From a checkpoint of a small transformer trained on Wikipedia.
Training: a variant of Adam for these matrices, 235M tokens, 7172 steps.
MLP neurons of a small language model. Each row is named by its layer, matrix (down: output weights) and neuron, and shows model dimensions 16-111. Each number is 128 + 24 x the weight over its row's rms, rounded and kept within 0 to 255. Numbers have three digits each.
A block is one neuron, or neurons of one layer that tend to fire together. After each block is what it responds to, as a language model described it from the Wikipedia text at the highest values.

L15.down61:126116131086157088119108137095160137096092134196106105118115129097099111148119115140093024126122108157120085131122088113114121136147145117149168127118121151155180078124119148114122088161104142134137113132134144112121126100135108116118146157154108160139134104152101145133104141137110132132
L15.down159:110093134079110110080132149178155111139147143187130160155128084117133168120109143085118104153113112086145139138113106131105107132105148152116138152151119114143147089131128112108141132097107120118140119133110157145137119075155130114123134113113137136121104137126134143133091100109152111159
L15.down188:146136141125129108126115135177108088142102114255121176100113135063119136143122109152123067157133122105120121122111094160110140122118153129118120151172104105119125114123151111116137125124088114101118094139123121147139104143136141131130120148130120124134125124135137147137119157149130114125
L15.down215:077172082151127131151139086142145084128120125140112150124120114122080146124144145102140126113117121139102129138184129077142123138133146118132147097140116156153165106129125133129205134125130132123129108129153138116116108178148150162155137129116159152107095121101150155151110132131113151152
L15.down218:122129192119069123154141094172153093116121120126121152101145165108105160123117130156136141139105141129110100139117125093126136165119141151137119163149156180081111132093112154088137107128117110155129101103096082161166092107135196138101123102126148114098148141159139128130121127121134131148
L15.down246:094133134175122097106154130088087140137149120141121122099142118131133105095108157152145096114112111167113158107147088146146140129133120144106142124135114147141130112121137176103137137125114138126113159089113094167123109148160081128119109139100143157136127098138149150072118160085106097145
L15.down252:116122134104136120088120137162130063122137120255132118121141123096149147113104138144130032145120108133143108139136131157117140128114120113119129117131115136165123109147143099127132122121154093140150141121141138182126131128132133133147131133154131141142133123128098149140147120127139129112
L15.down276:137111092122126132146131121139135077100125136253124117129122159120088129126106132130128081137120136142121132146126132137129126136153121136124111120120119112147127130122145138105096121133170157167100127143150137135123128126106067095104112117123123135132150143145151127107128161101118125106
Responds to: Quantity and scope words. Function words that open a following quantity or clause, such as than after more, about half, over 15,000, all, only, if, although.

L7.down492:167109148124161126146100123097132192173122093074125158131124082149111122153177100115127154128104145108113143131099155126154124143129137151129133141112134110094163145119094147131138080127083175129092140160102133095148126092149112135166085117121163131153155099143206105110125108150112128162
Responds to: Mid-name connectors and numbers. Hyphens and number pieces inside multiword names and modifiers, such as All-Star, Australia-India, first-class, the 2000s, Highway 63.

L7.down402:105088160175146114128132127145165161106140142071110135159114156116163137092129107121128101142123129165148122147143108127118117114158132126080152129095102105160158125131146149106179144093124115139135121138152087103132132148160149141118139111105126114153070154136104143130150142113105127113
Responds to: Preposition "of" and connectives. Mostly the word "of" after a noun, comma or verb (loss of, site of, died of), plus some clause-linking "and", "in", "who".

L7.down627:109131089118147149104151129138144101170134155145197128100123117108077133124118099142150182128139095120120151129138097138187104157118144139159104130140141138121115122129114106140144140115126105141116134142098069109117121115171183132129116119134096127139159101128144156129127105115158084136
Responds to: Determiner-following modifiers. Modifier words right after "the" or a possessive, before a noun: ordinals (first, fifth, seventh), same, final, early, later, and participles (selected, alleged).

L13.down12:127141171142104122106109164189117129096129097136125143173138157119143145124160137096174139110134112135098118088133155148114110136153146158178128100125130108131101107123155127154109196102146136122105127123108127147122066129132178143130157166150132111140133128118092161144121117111109142130
L13.down13:159108106135143148144111131159156101092174174113116148129135135139133119148159128131174118143148105153109130065122127138140116135092089110106168096122180112125127109151082132148148120111149134146112130115081089104112148102120140107136123129144132157127060123161115154175126149102111184129
L13.down150:139124142118130143111111129136173117157152042141104170140162131131166117120129135136126163155121139160119135138104103165131103122154110097087136128166124147146156129142101117138141186108136141138085189129134132094110077119102104121152112144113151117138147120099114115106115114068127133091
L13.down267:144116149122113093107139149135140109123157075223108101076153131092108121164155087128160096172098137108156126122127122174113137163112142141107126131113115140115134145109134137174119127153149142124078092147141186136116141150164125108098114115157114110111110124156131168150155141141149143138
L13.down288:125096175121138163132139112146108160098141105196145120117156177135118141136120116112143137112109148112142148118164148137129136117151115089104149127114119105121146143110120114131126152121123117132094135112146127142137138170163115125132098113130142127149149121102142109137103099142115132115
L13.down333:125139136123156096129089119130168151133146088133112137110159110108092203103163138094130112169103135073139152143106190146128136133142116096128124132133140146154112111124104184108154186109150157090133118118114139109132113135144114120080125136098157139140140114137130152109097099125093128135
L13.down390:099130129142152085167114113174156095115131130130110116149135117137097109126109155137150074115154098149095105101133122161142091140157082124120110119140150126103111123135097144109139128143202086153120097136117149150135131164131134161141104121121114139155108140107065138168163146154139142134
L13.down598:137121108140160145093134149108086106137150113163185094130127140133093139158146187144128105128169090130141139097127099129147137122102113118147115083124126124105088148071147135128156120141112120102147077122166151183129123126121146157158163129132149132117126126132123151149190151151090115149
Responds to: Object-taking link tokens. Tokens that end a noun or verb and expect an object next, mostly "of" after nominalizations (establishment of, conviction of), also -ing verbs and "to".

L15.down126:147123149107114149102175120090111137095136144130152103146148089141093155143190101167111142116091138070151121083128113119125168105088159107115115131134127120146152123134131098099086137107126141134190138131093131158104171116126158136137171115154154114132098130088113128122127142119138142113
L15.down183:158157151111091102108140145172138150112116155087183177187127109183126149113149153165110149133133130118109123104102102079141073140163180108116141153173133123104138128133161157109100112117104157096134103135117125086121120134107139134154110138111131180117134126099157138113127117075112143138
L15.down209:135112152132131135102175110101113153129102132150129096108109159133146092169118148106097123146120142106162162143127117110101120157131109131136118090146150199099105122093097105116129133140137126159156132100089140142105126139154101184084107123132149117132144165108132115159158137118161154098
L15.down329:149137131136081143118155119187143094133155158148176130097120118103136106104135106134130118073123122154130140116114107100102104099147163105156110123138127150131147093149130141093121138114139120174128129111109161118112102074137134150124134127119098134114167138103091083156114132110169149154
L15.down367:125150110170075143104157108096125145111094096148147093142131140139148109166137126146092140125116119147121104144142149120099139127138133135142156111134127122163165136119127148146113147099161135121080104109108162130127128148139145143121101154104114124142154136149096144089127118116092120117
L15.down423:136145135077120117164110145117138137112126169225124116148135120170146155108162161139105150107116120093122160130122140097178133126126122132147132149138144103086133130107149122106134111132117116106128118152108139140103131114142093148141118151140106100158113128116162108180127141128150082121
L15.down486:132156095132131135115143077157099087123102186240131099111120146105116127107127130154147073110123150125128138134115129144117110124102103130160152113127185100115146116121144115135128099135152130067164074132124115138117087154153137112078172136142116119115124136152111154119123134143116106175
L15.down635:110077155183132095076131161154099082142150101164134142161132091094116164116130098125132128078141125103096109136102095138160125089083126134118177105154139150069114141141133103107164112117168083127144136184124156111130100135121123151145135145142154127136144130052139129175145137111128189146
Responds to: Table row breaks. Line breaks closing a markdown table row (after "|", often the |---| header divider), plus some hyphens inside compounds like al-, nine-year-old, Gil-galad.

L13.down182:141110146100095131098130133094137145109084149124125121167097103144129116147151137129140109113101123095140145132145146169149103142125123131130149149148100068119168145135091166135137146110116158127117065101163126155158136158124170125110151145091101144104144124152184111155125107155118117138
L13.down254:134133152105112163108124116161121118170121108168110114109158159134163151109149115133133138134097161109125147163111140125120119140119139101088082123114180127134165162091104153158129104161150142144140092145079130125122096160147157123074121152163091101132114110167152097147142151170145118170
L13.down408:160143118124133157114128106128133116157148121167117119130088140092169122120132103126160148094090147123111139101119162195116083113101161126109075139141143118096146157117099146145125154145085176124102091154105143115175129146145169096127149140139104114145126070171136139099142117157073129123
L13.down436:151165120111110156123112122141113094124176094192124204131107150141159124136116128120136114099112147101127120138151142128129085152128113093104163093102143171107127106125110125145104114129142132172122113148132159172124111134114150094092067110160113129115095123142128140119119130104150156131
L13.down483:094103131120118106141132140117108150118139118111179110111178120135074176122097151154096134122148143104165109144139139098148162113120102125134159104131115144134070160090130114130151121139118121111149160104124116082129122153124143107105123125159111130145117165173122166106119127103149144144
L13.down517:127131141121087158121104151159107119109107099096126133100154138168120098131103121123147130098114106081106149127155106107141161083113117141124141114126126126133149156113183133134124130120114141109113107105130102107090117191110161144107177133144144116151096135148148120130159141197106145142
L13.down528:100135124112127151149143090128135121100114150155100156126095148116192101126125084170135141116116149109107156156176117146134103174113112137161129157099126139125121161134122138100137094118102119117112112089115071109108142152128159164093119150118139133136106127150166144089117146128129095151
L13.down613:148116153123111125104125107166116142184123148119123135129098086154143184097124120090117121124117126118079115097141122145131144103123087116118119151132165140166123127129142114106120109142125133129097072106103139144127088123095161140103102117093147151143083092111102111111144124123145130147
Responds to: Prenominal modifier completions. Final word pieces finishing an adjective or participle between an article and its noun, such as "a perman-ent contract", "controll-ed experiment", "telev-ised match".

L13.down294:087110150155132111118142105125100090128115143116133097094117100115135106130139113134055099089131115135174122115119114105137146137107098122141112166140144141138111087175126116144163149124163113187123137134115133136137106130212116195129167114142071150141143160137115120104137105128130102132
L13.down340:149192090114117146129144102155147091093109160145136115103110163140129142128152114087116090141133109161156107095139135067104131181095141150120119127111107130104129120141132115108090146139133104151129105110096121126087154144163132141150156126160130125160092136130111123144143193113124100126
L13.down389:084149115148158147102126132120131141138080174163102085080099127113126087084147130099106112131127121129159151142133130089122145101155131109115110161132108119144103087129131136133104117132157092143127124144132122119103129169146126109130143118142111148157164113121120116119137153155147124108
L13.down409:159112116095149106127115123137145148171091106112154096124134094130114143138113155161072122139150168169113140121072100157114158096141169160163137124130119126158119147101141134126166115165153121132107164142071155095125083098117154126140157124137106160121111147140118129145090115124103070151
L13.down466:110120132129104113145157125121175147153116104106165107150138158125160125149137132179108134079094149124132123111144105153148097120109114120122142161137145126116127095101090124132147106149134119092151116147096186105148142159162149148116092153098157107107137091149096130097115113152137121129
L13.down520:082138137132113099134127126128119096141124120156185111169135125158112068120207119130123140139114127132149155144116117144138141137124104112152137131105107130143141110122127118149156128076087123098112146108118153089131104106148148117141138117181138145121117141145140100145112159140168137129
L13.down542:117131152157121092116116136097117158120137109077150131141145133142119111162105143156126150097126157192152096090123207127119109109157128139150136095129078113191111136145121107123148117124135120147098177156111149121114113144153130143104130117140114106101135162114149130126101139095136085103
L13.down594:134115070146154084128156134159120110127110115128134140114098096151141125145086132147112120128177122138152130178137111089142149151106122128138107146149111110109061119104162094119160162116171120156155105113142165160106119158144180136108116106137169159120114159097094123131144138107135128144
Responds to: Hyphen in compounds. Hyphens joining compound modifiers or prefixes, as in well-known, hard-line, gram-negative; weaker on mid-word pieces (wealthy, isolated) and words after are/was.